Weights of a small transformer language model: MLP 768 SiLU, rotary positions.
MLP neurons of a small language model. Each row is named by its layer, matrix (up: input weights) and neuron, and shows model dimensions 48-175. Each number is 50 + 12 x the weight over its row's rms, rounded and kept within 0 to 99.
After each neuron's rows, "fires in" lists the words (lower case) most often at its 100 highest values on Wikipedia text that the model never trained on; "fires on" lists the tokens most often at its 100 highest values on Wikipedia text that the model never trained on. A number after a token or word is its count.

L6.up519:76 33 64 42 71 42 38 31 62 48 55 57 42 45 59 51 36 55 19 54 36 69 37 38 47 38 51 63 56 42 59 40 63 59 38 52 45 49 50 57 31 46 51 66 40 51 72 44 51 57 39 30 48 45 49 58 33 36 49 76 39 52 55 50 72 45 31 59 60 49 61 67 45 52 41 37 59 47 64 67 57 63 49 58 65 42 64 38 71 57 55 47 40 26 49 41 49 51 60 72 62 73 41 48 65 50 69 35 47 35 44 24 39 55 37 61 72 43 72 50 63 46 61 48 41 51 40 29
fires in: "in" 33, "ft" 10, "administration" 6, "andrea" 4
fires on: " In" 36, " con" 11, " ft" 10, "el" 7, "rea" 5, "oint" 4

L6.up203:55 64 82 69 58 44 41 54 39 62 46 55 59 41 51 48 48 62 57 57 39 42 46 37 54 62 36 61 51 58 54 50 55 32 45 75 73 41 49 46 66 35 44 42 49 39 52 31 64 59 54 41 47 45 52 57 39 63 40 47 27 33 55 53 53 51 53 50 50 44 43 73 57 46 55 33 53 51 62 45 51 49 36 47 75 49 51 48 61 56 54 39 57 59 59 70 40 46 50 57 39 59 43 55 69 58 61 58 49 33 61 37 36 33 37 67 28 46 24 67 66 47 17 35 53 55 50 67
fires in: "only" 37, "no" 24, "8" 10
fires on: " only" 37, " no" 24, " 8" 12

L6.up123:71 43 80 55 55 49 75 61 34 48 53 67 60 56 63 46 41 59 45 84 41 56 47 54 60 58 34 37 56 41 46 32 49 57 58 52 27 44 42 29 37 51 68 33 40 37 45 49 49 33 63 69 54 60 20 52 51 60 53 63 31 53 58 66 62 55 52 55 61 45 23 62 43 45 54 45 54 52 46 41 35 42 61 25 39 54 49 59 25 68 67 60 70 48 20 76 44 71 67 37 41 49 39 52 61 49 54 44 64 54 40 40 22 38 55 51 55 64 43 50 46 58 43 43 31 48 50 61
fires in: "event" 13, "0" 12, "events" 9, "management" 7, "5" 6, "achievement" 5
fires on: "ement" 31, " event" 25, ".0" 20, ".2" 9, ".5" 7

L16.up705:44 54 67 54 50 43 74 62 51 34 43 56 61 64 78 72 35 40 46 53 34 62 26 75 56 32 53 45 40 52 49 55 51 60 63 51 61 54 49 41 51 28 45 44 39 46 62 40 41 57 45 48 51 55 58 65 33 42 60 53 32 48 41 47 47 48 52 35 63 48 73 70 34 47 35 53 51 50 25 43 61 57 71 57 49 50 56 73 46 59 67 74 39 65 44 40 60 34 35 12 47 44 42 40 42 34 52 64 26 45 45 58 47 65 37 62 61 32 40 46 71 40 52 60 31 36 65 64
fires in: "was" 61, "set" 4
fires on: " was" 61, " set" 4

L9.up699:66 46 31 52 28 56 54 68 57 14 53 43 59 48 27 65 74 58 61 38 22 52 27 60 62 49 59 53 36 54 55 67 52 50 44 61 68 65 67 54 36 56 53 44 49 57 62 43 45 57 35 45 58 60 41 48 58 40 31 25 52 50 45 30 54 34 70 63 64 71 58 38 61 30 56 49 63 53 34 51 60 54 44 43 43 49 38 57 72 49 54 57 53 45 53 34 53 71 38 43 50 49 54 49 39 44 54 49 64 53 48 48 36 59 58 55 53 50 34 62 34 63 68 62 42 55 75 43
fires in: "with" 25, "between" 23, "of" 20, "during" 16, "from" 5, "by" 4
fires on: " between" 20, " of" 20, "ith" 17, " During" 10, "uring" 7

L16.up654:31 53 37 45 51 53 49 60 41 61 60 56 37 64 42 51 54 32 41 58 48 57 29 35 48 28 58 55 58 54 36 41 44 64 84 33 40 62 44 63 80 50 48 42 60 66 61 49 42 55 70 47 34 48 43 55 51 60 58 57 30 49 56 56 51 64 43 71 70 78 55 28 40 76 54 38 43 39 44 40 36 57 66 45 41 30 42 36 53 63 70 47 37 48 32 56 33 42 52 60 70 45 53 50 55 75 58 54 41 44 53 47 46 32 49 46 51 36 42 24 43 68 23 50 47 47 54 41
fires in: "is" 53, "as" 13, "also" 4
fires on: " is" 53, " as" 14, "le" 4, " also" 4

L2.up587:18 66 40 39 36 57 25 45 38 20 41 42 45 57 46 35 60 55 80 42 40 57 51 56 53 52 37 71 42 52 43 54 43 38 66 49 44 34 59 61 36 52 49 39 49 54 54 38 53 50 48 53 41 51 46 52 45 51 63 44 50 49 59 72 31 37 24 49 63 36 68 61 30 33 35 55 50 28 22 24 36 41 45 44 58 46 51 44 31 37 55 46 20 62 51 68 47 38 64 35 42 49 43 69 38 52 53 45 34 71 62 53 62 69 40 47 56 45 39 53 50 42 48 45 52 67 42 24
fires in: "this" 82, "which" 18
fires on: " this" 43, " This" 33, " which" 18, "This" 6

L16.up649:66 54 40 53 63 56 64 40 47 26 64 47 56 61 67 59 62 69 52 52 45 48 31 63 62 41 59 36 39 30 60 66 31 59 58 44 49 26 39 62 78 47 27 54 49 45 47 36 49 54 63 22 68 51 61 45 65 52 61 36 44 66 42 43 43 36 51 53 52 52 33 50 41 57 33 46 28 54 48 55 51 52 48 54 49 60 49 45 52 34 55 48 40 49 51 47 29 62 58 45 71 45 26 57 40 53 78 46 38 63 45 55 61 39 48 31 51 56 57 38 35 57 42 65 63 69 51 36
fires in: "suzuki" 36, "al" 9, "although" 7, "also" 6, "medal" 5
fires on: "uz" 36, " Al" 20, "Al" 8, " medal" 6, "al" 5, " al" 5

L5.up268:63 51 48 42 30 65 51 40 69 54 63 61 56 79 55 44 52 31 49 50 46 39 44 53 43 30 60 45 33 37 43 59 45 67 55 39 59 76 54 61 55 46 64 56 42 62 49 48 53 55 60 47 34 69 32 63 54 60 61 51 32 38 56 25 30 48 49 50 33 44 55 73 57 71 57 72 50 51 59 46 47 48 42 44 40 49 38 40 45 53 49 56 65 52 61 54 49 71 67 47 78 60 53 64 56 63 24 28 37 61 63 51 80 42 41 48 50 58 34 53 38 55 58 30 44 44 24 39
fires in: "can" 33, "help" 12, "they" 7, "helped" 5, "not" 4
fires on: " can" 35, " help" 17, " they" 7, "otes" 6, " not" 5, "us:" 4

L12.up174:62 67 45 52 53 44 51 60 76 48 35 38 47 77 39 57 49 58 53 36 35 32 52 57 45 47 65 53 33 67 55 42 49 66 52 63 55 43 42 71 41 58 58 48 43 24 64 51 36 52 54 52 56 55 50 48 42 38 64 53 33 71 51 62 46 31 74 46 45 52 37 63 50 57 46 67 39 39 57 52 35 57 45 46 57 45 58 40 60 58 54 56 52 46 46 66 31 38 35 59 43 42 66 55 38 35 45 80 78 49 61 49 44 63 53 51 44 49 60 35 40 30 40 48 55 57 57 36
fires in: "also" 24, "of" 9, "better" 6, "further" 6, "moved" 6
fires on: " also" 24, " of" 9, "ter" 6, " further" 6, " moved" 6, "ed" 4

L15.up421:40 36 35 61 41 39 41 62 49 47 63 51 29 65 61 52 22 59 51 48 42 48 69 57 34 71 53 53 58 54 40 49 54 60 53 50 54 33 49 53 47 36 54 31 46 37 34 46 52 49 63 59 53 52 34 63 45 48 31 59 54 36 44 65 51 68 47 63 30 38 56 61 48 53 32 53 48 43 50 43 81 54 43 56 69 60 42 59 70 41 49 48 50 40 30 54 23 47 49 45 49 54 34 61 80 66 46 40 65 41 72 47 64 46 62 69 58 59 49 48 63 50 38 37 67 53 66 34
fires in: "an" 58
fires on: " an" 68, " acc" 5, " Dec" 4, "ec" 4

L12.up165:39 37 55 48 54 81 64 70 48 82 44 55 59 51 54 43 61 29 49 40 41 43 46 38 51 49 67 57 45 67 51 38 35 39 45 63 63 46 35 41 29 15 46 62 58 51 53 28 62 59 47 72 59 45 38 57 47 56 61 27 31 55 42 38 60 25 58 41 47 57 48 32 45 45 38 32 41 66 65 53 44 50 39 85 65 57 50 55 61 64 59 47 40 49 62 64 45 25 34 43 24 42 30 42 53 48 36 48 47 46 49 51 50 57 60 50 39 58 63 59 60 39 48 65 42 46 62 46
fires in: "japanese" 34, "china" 6, "hindi" 5, "uganda" 4, "warped" 4
fires on: " Japanese" 34, " China" 6, "i" 5, "anda" 4, "ped" 4

L17.up468:49 46 47 67 50 45 47 49 62 54 46 41 61 60 40 59 67 60 45 52 53 52 32 40 58 50 41 40 40 46 29 36 60 56 43 63 55 39 61 55 56 56 58 57 69 46 74 42 59 56 52 59 59 54 55 55 65 41 57 41 49 40 62 20 44 32 49 54 76 88 43 41 60 36 51 38 34 58 35 42 55 34 55 40 49 32 40 49 62 67 53 31 44 23 46 65 52 73 47 46 45 49 69 50 39 40 23 58 69 53 42 57 64 48 48 38 45 45 57 43 58 56 41 56 59 47 69 57
fires in: "as" 32, "and" 18, "no" 8, "most" 8
fires on: " as" 32, " and" 18, " most" 8, " no" 6, "ially" 4, "ly" 4

L12.up288:40 42 57 42 46 57 46 79 37 55 37 52 62 60 56 37 30 71 60 46 39 60 70 51 64 60 41 68 36 39 41 44 39 55 33 69 48 48 49 41 58 49 42 63 57 38 48 61 69 65 46 61 25 40 44 61 38 51 39 57 36 59 56 57 65 58 35 35 60 36 58 66 44 50 54 69 48 36 45 48 74 50 61 53 54 30 59 60 32 57 63 52 62 68 54 60 52 31 46 56 48 50 68 58 36 71 36 68 71 51 56 46 17 44 66 53 58 39 47 58 40 33 49 37 62 73 64 32
fires in: "his" 27, "in" 11, "the" 11, "its" 8, "on" 5, "their" 4
fires on: " his" 27, " in" 11, " the" 11, " its" 8, " on" 5, " their" 4

L5.up33:57 51 51 72 29 35 69 41 37 50 53 67 41 64 62 54 42 43 33 66 55 51 45 43 51 49 62 49 46 39 54 65 49 66 54 18 80 71 29 75 38 39 43 21 60 60 80 51 57 47 44 53 50 71 37 44 49 72 49 58 71 38 38 42 47 58 53 67 57 43 38 62 42 52 60 53 54 52 59 55 51 56 48 56 54 58 39 64 66 71 53 51 47 47 52 42 57 64 58 45 54 50 30 44 49 44 34 32 58 67 41 67 53 59 52 70 41 55 32 33 64 60 43 36 52 59 52 31
fires in: "also" 65, "not" 23, "awarded" 6
fires on: " also" 65, " not" 24, " awarded" 6

L15.up708:39 41 50 50 58 42 60 56 43 56 62 70 52 39 50 56 41 49 68 41 45 62 49 24 41 54 45 50 55 90 30 50 47 49 59 32 45 41 45 69 58 37 54 51 63 66 40 69 63 39 57 38 59 47 62 46 36 52 61 54 55 63 27 71 47 58 46 36 69 49 48 52 49 36 59 57 58 40 42 55 50 79 39 49 36 32 67 61 37 38 32 56 43 41 34 40 34 54 40 40 50 58 66 48 34 54 41 55 70 68 42 27 39 32 36 69 74 57 75 56 62 64 36 30 71 54 57 35
fires in: "the" 77, "as" 7, "morning" 6
fires on: " the" 76, " as" 8, "orn" 6

L10.up288:37 50 67 58 49 20 45 68 44 55 65 54 61 54 40 39 58 46 49 70 50 55 43 37 54 41 56 28 40 52 41 52 49 49 39 59 33 59 44 56 40 33 46 42 53 46 78 28 64 39 32 16 45 44 37 34 34 59 37 61 26 45 43 45 52 59 48 59 47 63 51 37 63 50 38 61 47 58 48 42 34 66 59 66 25 54 47 51 44 50 39 51 48 49 37 44 38 49 70 38 44 79 62 51 57 35 50 57 58 40 33 58 49 63 58 49 70 80 37 38 63 61 53 25 57 29 78 43
fires in: "on" 30, "along" 12, "routledge" 6, "miller" 4
fires on: " on" 29, " along" 13, "out" 10, " On" 5, " Mill" 5, " p" 4

L17.up696:56 66 42 64 30 46 45 46 50 42 49 56 24 63 76 44 47 57 45 42 35 39 37 74 49 54 40 51 43 69 48 51 52 71 55 51 71 51 51 48 32 44 51 25 52 57 49 43 45 47 53 65 39 53 50 58 41 45 59 49 65 31 49 59 64 42 56 48 42 59 56 52 40 54 51 52 50 76 58 35 26 35 56 27 54 66 41 48 34 58 45 48 32 58 27 52 37 64 50 38 71 55 42 25 53 65 28 66 53 36 69 41 44 60 62 67 37 43 69 34 46 45 45 38 60 40 41 36
fires in: "was" 73, "were" 12
fires on: " was" 73, " were" 12, " Pro" 4

L5.up35:45 26 60 49 54 60 61 53 66 34 43 48 73 51 55 45 51 56 51 22 48 53 45 23 72 63 53 65 56 57 52 48 48 63 67 56 43 38 48 60 24 54 45 52 61 45 47 58 26 47 53 42 60 25 52 62 61 37 58 57 34 44 26 59 53 36 32 48 48 71 71 74 30 68 32 36 45 48 69 57 58 46 61 43 43 46 51 66 61 64 48 47 79 35 20 74 55 34 53 68 38 37 55 34 50 56 44 53 69 43 44 58 72 32 43 34 53 29 25 57 48 54 51 63 30 46 52 76
fires in: "music" 23, "late" 13, "los" 11, "roman" 5, "musician" 4, "radio" 4
fires on: " music" 25, " late" 13, " Los" 11, "usic" 9, " bro" 7, " gl" 6

L7.up56:27 38 30 44 40 65 35 59 47 56 45 39 67 60 60 52 60 45 47 63 39 60 36 57 59 39 36 45 40 29 55 23 55 29 48 51 54 56 44 62 31 46 45 65 59 67 42 72 59 39 54 43 50 58 55 71 52 42 73 44 33 55 74 46 52 50 64 33 53 61 46 38 41 47 73 64 70 44 49 60 55 66 33 50 52 49 42 61 54 59 66 65 47 47 39 47 51 37 45 42 78 44 32 48 44 57 67 47 69 78 52 52 37 58 44 59 61 56 84 65 61 68 51 32 46 62 60 54
fires in: "time" 29, "as" 11, "following" 8, "become" 8, "bring" 4, "latter" 4
fires on: " time" 29, " as" 10, " following" 8, " become" 8, "ring" 7, "ted" 6

L6.up724:63 35 33 46 71 48 63 66 75 32 55 73 46 42 62 49 52 45 63 48 50 54 34 34 42 38 57 56 46 37 45 44 46 36 69 40 52 60 42 25 45 38 10 40 68 50 36 42 46 52 62 41 37 52 69 74 47 44 50 52 48 37 63 39 53 60 48 46 52 45 51 77 49 52 63 63 51 53 73 54 52 53 53 35 57 52 54 52 61 51 45 53 22 45 53 36 44 54 37 59 64 52 48 48 46 46 69 37 60 72 47 67 38 54 45 58 74 55 19 74 65 42 54 76 53 53 49 37
fires in: "in" 97
fires on: " in" 97

L6.up196:63 65 72 71 43 54 34 51 55 32 50 50 51 38 46 54 61 41 55 79 41 41 29 44 58 73 63 32 46 36 70 46 71 41 56 75 67 32 40 47 38 69 66 50 49 67 34 47 60 54 64 40 55 34 41 76 47 37 41 76 42 36 47 60 54 48 49 65 58 51 58 44 57 50 51 57 57 45 39 53 40 42 72 48 47 46 21 39 52 55 51 46 29 58 54 50 28 51 47 43 59 40 53 74 49 57 46 65 48 62 60 42 46 42 50 87 42 68 32 46 59 57 46 39 54 58 36 49
fires in: "10" 18, "9" 13, "8" 8, "madonna" 7, "978" 6, "kg" 6
fires on: " 9" 26, " 10" 21, " Mad" 12, " 8" 10, " fight" 7, " kg" 6

L10.up27:46 46 56 51 53 46 48 33 46 52 70 48 50 61 57 47 54 57 37 53 59 31 69 47 41 71 40 52 39 50 49 43 25 63 48 49 73 28 56 36 47 32 67 62 52 49 41 41 26 42 79 27 24 43 25 48 60 57 55 56 54 40 51 29 52 52 38 31 62 41 65 37 51 48 49 51 50 60 53 46 42 40 49 44 57 54 41 45 34 63 54 40 52 64 50 60 51 75 64 62 41 54 52 37 47 73 53 33 55 30 56 73 35 60 48 47 55 40 55 55 51 51 47 45 61 77 65 61
fires in: "an" 57, "and" 5
fires on: " an" 63, " An" 22, " and" 5

L9.up384:46 48 66 50 50 37 47 77 45 57 47 67 36 63 37 53 61 40 75 69 33 50 54 51 53 50 64 31 36 34 52 59 76 23 79 44 38 66 57 57 51 78 52 45 36 47 55 35 59 53 61 44 35 65 56 60 57 49 39 60 50 49 30 54 60 57 39 54 44 63 52 40 73 39 45 39 66 53 47 65 57 39 49 54 54 45 56 58 43 39 31 49 46 54 51 33 49 52 48 32 40 70 34 57 48 67 45 31 60 66 41 38 59 60 55 49 54 70 33 58 50 43 57 40 69 52 61 26
fires in: "season" 15, "series" 13, "story" 10, "score" 10, "sakaguchi" 5
fires on: " season" 17, " series" 13, " story" 11, "ore" 10, "w" 7, "h" 6

L15.up346:50 34 62 55 59 44 57 67 48 19 53 40 48 57 52 36 46 52 36 68 54 62 55 50 38 44 37 54 54 63 42 64 54 57 59 77 66 35 34 48 59 50 66 52 54 36 57 39 31 38 62 53 59 48 38 52 57 40 55 59 78 56 65 52 64 61 31 37 52 39 59 54 41 68 33 31 69 31 37 48 38 50 26 59 28 53 43 54 54 65 33 59 68 43 34 48 53 46 45 44 41 48 64 28 42 59 42 53 40 59 61 42 57 70 53 52 39 39 59 43 53 53 33 38 53 63 54 45
fires in: "an" 65, "anion" 5
fires on: " an" 83, "og" 10

L8.up253:56 48 24 43 58 57 48 50 67 30 25 57 35 40 60 61 47 49 57 65 59 48 56 50 46 45 49 58 46 25 40 40 57 34 40 40 65 75 69 42 61 50 50 41 39 41 56 58 42 49 64 43 23 63 54 38 26 36 21 52 41 68 49 44 61 69 56 72 42 41 50 51 36 36 38 55 42 49 39 57 32 47 61 78 58 55 45 60 49 46 58 57 48 54 60 37 43 42 65 45 28 35 50 55 49 49 52 70 62 59 45 49 66 47 50 68 50 55 39 58 36 52 46 76 59 30 33 41
fires in: "team" 30, "country" 20, "park" 8, "town" 7, "club" 5
fires on: " team" 33, " country" 20, " Park" 9, " town" 8, " club" 6

L2.up52:56 45 41 09 77 55 60 47 37 51 53 37 44 66 44 37 62 56 69 33 58 44 66 39 51 32 54 42 46 61 46 62 45 41 39 37 41 39 47 43 65 56 37 37 49 53 43 70 39 41 26 54 49 57 28 30 48 25 51 56 39 54 37 48 50 57 47 48 54 48 69 56 50 56 70 57 37 37 63 42 57 43 62 39 53 36 63 42 50 33 52 40 69 65 62 53 56 63 42 49 78 56 50 45 54 66 27 58 45 47 52 66 59 55 53 51 60 42 52 69 60 39 50 39 71 48 41 54
fires in: "the" 82, "theatre" 6
fires on: " the" 92, "et," 4

L8.up709:45 27 56 43 57 79 55 66 46 74 46 54 50 65 32 47 49 78 57 33 35 37 33 22 35 53 42 61 50 54 24 55 58 66 40 71 45 42 67 66 42 59 47 75 44 58 48 52 50 52 45 54 48 36 57 49 59 54 53 35 36 63 61 38 62 72 47 58 54 60 53 56 46 74 35 57 60 51 55 43 55 38 49 46 51 40 67 47 58 66 54 49 67 50 52 51 45 40 26 66 48 72 54 36 32 47 59 61 62 44 52 56 53 50 43 63 67 33 49 63 47 62 41 49 39 58 65 41
fires in: "as" 26, "or" 19, "but" 11, "since" 7, "despite" 4
fires on: " as" 31, " or" 25, " but" 10, " since" 7, "ost" 6, "pite" 4

L2.up610:14 75 52 72 49 52 60 53 30 44 44 60 64 58 57 44 65 70 85 52 64 43 50 60 52 76 45 42 58 60 51 64 55 45 54 53 43 35 61 47 41 57 42 34 46 49 68 34 60 52 48 78 25 65 55 40 45 64 58 51 38 42 44 48 42 54 44 41 57 53 58 63 48 54 35 42 49 55 61 41 57 68 43 52 47 41 51 47 58 30 24 28 49 40 50 37 46 30 54 53 23 57 61 39 44 61 41 69 44 47 58 59 57 51 56 59 40 50 48 49 47 54 48 19 53 28 36 49
fires in: "she" 38, "he" 34, "murder" 4, "shelter" 4
fires on: " she" 43, " he" 40, "der" 12

L2.up433:53 52 44 27 51 34 45 66 40 71 79 29 59 54 56 51 44 34 57 46 35 40 57 45 65 52 54 43 54 33 73 64 74 34 65 58 51 39 61 24 87 49 69 61 40 39 60 52 38 52 56 42 40 54 40 36 73 44 69 36 41 40 46 59 44 64 55 38 45 70 61 60 72 45 54 61 54 39 53 44 46 50 55 35 63 44 43 43 52 46 50 44 53 41 52 43 73 42 52 65 73 58 42 56 62 71 23 37 44 57 36 48 43 26 56 69 41 58 66 45 39 27 64 67 66 47 33 37
fires in: "she" 38, "he" 15, "later" 13, "by" 12, "eventually" 5, "shelter" 4
fires on: " she" 43, " he" 18, " later" 13, " by" 12, " eventually" 5

L12.up458:52 43 59 41 45 68 46 34 21 56 49 29 40 75 61 40 47 42 42 51 47 43 43 34 41 27 54 68 49 45 55 45 33 46 60 61 51 63 64 51 35 47 56 30 44 67 48 60 30 50 68 69 50 53 34 39 71 43 49 31 51 62 28 65 73 37 43 68 57 41 59 42 65 54 42 63 30 24 47 79 53 42 75 64 42 48 48 39 64 40 57 57 53 51 56 41 34 33 62 56 46 53 37 57 70 61 43 38 66 50 55 52 49 44 57 48 30 50 75 41 53 59 58 46 60 56 62 49
fires in: "york" 39, "graduated" 6, "epic" 5
fires on: " York" 39, "ic" 6, "ated" 6, "is" 5, "n" 4

L2.up0:37 42 49 48 54 56 69 50 53 55 37 36 51 68 44 48 58 51 62 43 75 49 57 42 61 58 41 68 47 60 38 63 47 44 28 53 53 52 58 35 67 54 38 66 46 55 36 72 53 49 37 64 42 55 43 43 65 41 44 55 31 52 42 45 43 62 54 40 49 69 59 47 26 65 59 55 57 75 53 50 51 44 58 61 50 45 46 48 46 43 44 64 54 53 38 73 58 39 69 39 54 53 49 42 48 64 19 39 42 40 57 57 60 61 45 64 41 36 65 46 58 49 46 38 52 41 51 60
fires in: "he" 83
fires on: " He" 96

L2.up101:49 79 31 67 69 36 72 37 53 36 26 51 58 33 50 55 47 45 38 81 58 44 26 47 60 57 58 31 44 49 63 54 30 43 47 58 40 50 66 44 37 52 45 47 41 53 44 46 55 54 47 61 63 46 45 45 35 77 53 42 66 64 57 60 59 55 42 49 29 37 38 26 69 51 24 49 60 46 67 67 56 39 44 30 48 69 41 38 60 50 23 45 83 58 53 44 47 36 30 54 41 41 41 57 42 52 47 44 44 31 50 63 49 51 37 44 34 39 54 65 48 44 62 51 49 60 57 49
fires in: "star" 18, "behind" 9, "episode" 9, "qualification" 7, "website" 7, "code" 6
fires on: " Star" 21, "ode:" 15, "ification" 13, " beh" 12, " y" 9, "ous" 8

L2.up109:28 57 56 47 35 59 27 52 44 29 37 36 37 80 45 36 60 62 58 38 53 30 62 32 39 35 53 58 66 64 38 60 43 33 49 57 74 49 58 56 46 49 55 68 45 37 29 57 63 45 43 66 46 73 64 57 52 45 48 38 40 54 52 35 51 47 36 22 58 54 69 41 44 59 32 42 54 54 51 37 48 36 46 64 53 51 55 65 48 45 54 43 31 62 46 63 43 37 69 30 43 67 44 41 41 52 50 59 52 73 55 57 60 43 36 62 54 59 47 57 59 48 42 27 61 59 57 55
fires in: "the" 69, "there" 4
fires on: "The" 69, "1," 14, "2," 7, " The" 5

L8.up112:51 55 77 49 38 34 99 47 43 55 56 28 51 60 52 44 43 37 49 37 48 44 43 49 58 42 59 44 55 66 42 40 42 56 51 52 39 51 24 41 43 53 52 55 47 43 39 43 59 40 44 67 52 53 65 73 46 29 66 50 47 40 47 57 44 38 57 50 62 69 40 48 32 45 31 47 46 50 46 58 57 64 25 34 42 57 49 54 56 61 32 52 60 41 42 66 48 56 42 38 76 45 45 59 60 50 45 61 51 37 55 53 42 39 34 36 50 32 91 29 33 53 56 51 63 75 39 36
fires in: "as" 41, "based" 5, "fraternity" 4, "piece" 4
fires on: " as" 45, "st" 13, "ater" 8, "ased" 7, "ie" 7

L15.up165:51 53 68 47 58 52 61 58 70 71 67 45 53 67 68 58 49 68 58 46 54 46 34 48 47 30 49 53 55 47 62 41 50 39 47 57 69 30 51 40 60 76 57 55 40 57 50 44 65 69 67 41 51 38 55 61 49 55 79 39 56 61 41 36 45 56 45 52 65 34 43 74 58 57 50 33 66 43 80 49 62 50 32 50 43 35 31 61 50 68 59 45 57 17 59 42 27 55 54 49 46 50 45 58 53 27 66 63 58 58 58 58 49 50 36 53 44 58 52 45 51 66 59 47 48 55 57 47
fires in: "and" 66, "saying" 5, "tax" 5
fires on: " and" 67, "ax" 11

L13.up163:41 40 51 39 63 56 43 49 63 53 38 47 57 52 31 45 73 36 33 64 48 66 40 59 44 35 48 42 60 38 63 56 28 41 70 36 23 49 51 54 67 39 38 53 59 57 49 72 33 29 45 74 53 44 58 27 74 58 57 29 46 28 45 64 62 39 61 68 56 32 19 41 53 72 52 31 26 41 56 40 45 67 47 52 52 47 54 64 30 44 41 34 44 30 68 36 52 55 53 63 26 62 37 51 43 62 63 36 54 56 25 51 58 36 53 49 43 27 48 55 41 56 55 37 54 49 48 50
fires in: "japanese" 14, "china" 12, "canada" 9, "chinese" 8, "japan" 7, "australia" 7
fires on: " Japanese" 14, " China" 12, " Canada" 9, " Chinese" 8, " Japan" 7, " Australia" 7

L13.up362:38 53 44 57 41 36 53 71 53 78 53 48 49 50 36 41 45 56 34 82 47 67 22 33 59 54 60 53 50 62 55 64 38 56 42 51 37 41 32 40 44 63 48 46 53 58 45 45 42 61 48 61 68 59 60 31 63 58 32 53 37 68 48 61 59 54 62 54 52 50 36 54 53 23 56 49 57 63 61 41 41 66 43 41 51 47 23 32 85 37 54 58 54 65 31 39 62 52 41 46 58 38 33 49 44 63 40 56 55 50 73 20 50 43 80 55 72 65 52 29 35 64 59 42 67 57 46 70
fires in: "at" 29, "of" 21, "from" 8, "november" 6
fires on: " at" 32, " of" 21, "um" 8, " from" 8, " November" 6

L16.up659:32 85 35 59 15 45 69 78 53 56 57 38 44 35 48 58 70 59 41 47 50 39 49 67 73 58 48 58 56 43 51 52 47 58 59 41 44 37 46 39 49 40 33 39 58 53 41 35 60 56 66 41 57 46 59 47 66 67 38 67 44 53 43 51 46 35 52 49 51 52 47 49 45 58 61 45 71 54 43 67 36 62 60 71 69 30 27 34 58 34 49 33 53 46 56 57 69 71 33 47 38 36 41 68 51 71 74 68 55 49 55 50 54 71 71 62 56 28 48 69 50 48 48 39 52 44 55 46
fires in: "of" 56, "over" 8, "nearly" 4, "least" 4, "than" 4, "overall" 4
fires on: " of" 56, " over" 11, "ly" 5, " least" 4, " than" 4

L10.up123:71 39 68 48 37 37 47 50 63 38 46 54 37 53 54 35 48 55 41 51 37 46 63 50 62 71 57 68 47 57 40 41 50 46 42 64 58 54 37 58 45 35 64 57 54 66 37 45 52 35 66 51 47 37 63 77 47 26 61 46 60 69 60 43 66 69 57 49 37 63 55 50 58 37 61 59 49 42 67 40 50 53 56 41 29 31 71 45 51 64 65 68 83 50 39 43 52 40 58 65 68 60 39 49 59 60 60 49 44 50 48 64 56 71 58 64 58 38 51 49 39 42 64 55 38 61 42 48
fires in: "received" 13, "held" 12, "published" 10, "played" 10, "lost" 8, "launched" 6
fires on: " received" 13, " held" 12, " laun" 10, " published" 10, " played" 10, " lost" 8

L17.up63:50 28 55 66 40 47 36 45 53 77 61 36 61 63 67 68 51 61 44 44 51 52 54 51 51 60 60 24 40 62 53 75 73 51 64 63 71 51 50 44 25 54 41 40 37 44 33 27 36 47 71 70 32 34 52 44 48 57 65 51 63 43 50 47 55 63 23 58 36 59 64 57 49 44 58 39 58 45 48 45 52 49 49 55 49 61 62 40 53 58 51 50 66 45 61 42 44 29 43 55 65 45 58 41 51 46 17 53 30 50 38 44 50 46 68 44 59 69 57 48 47 56 59 27 62 60 58 33
fires in: "an" 72, "animals" 4
fires on: " an" 87, " Pr" 9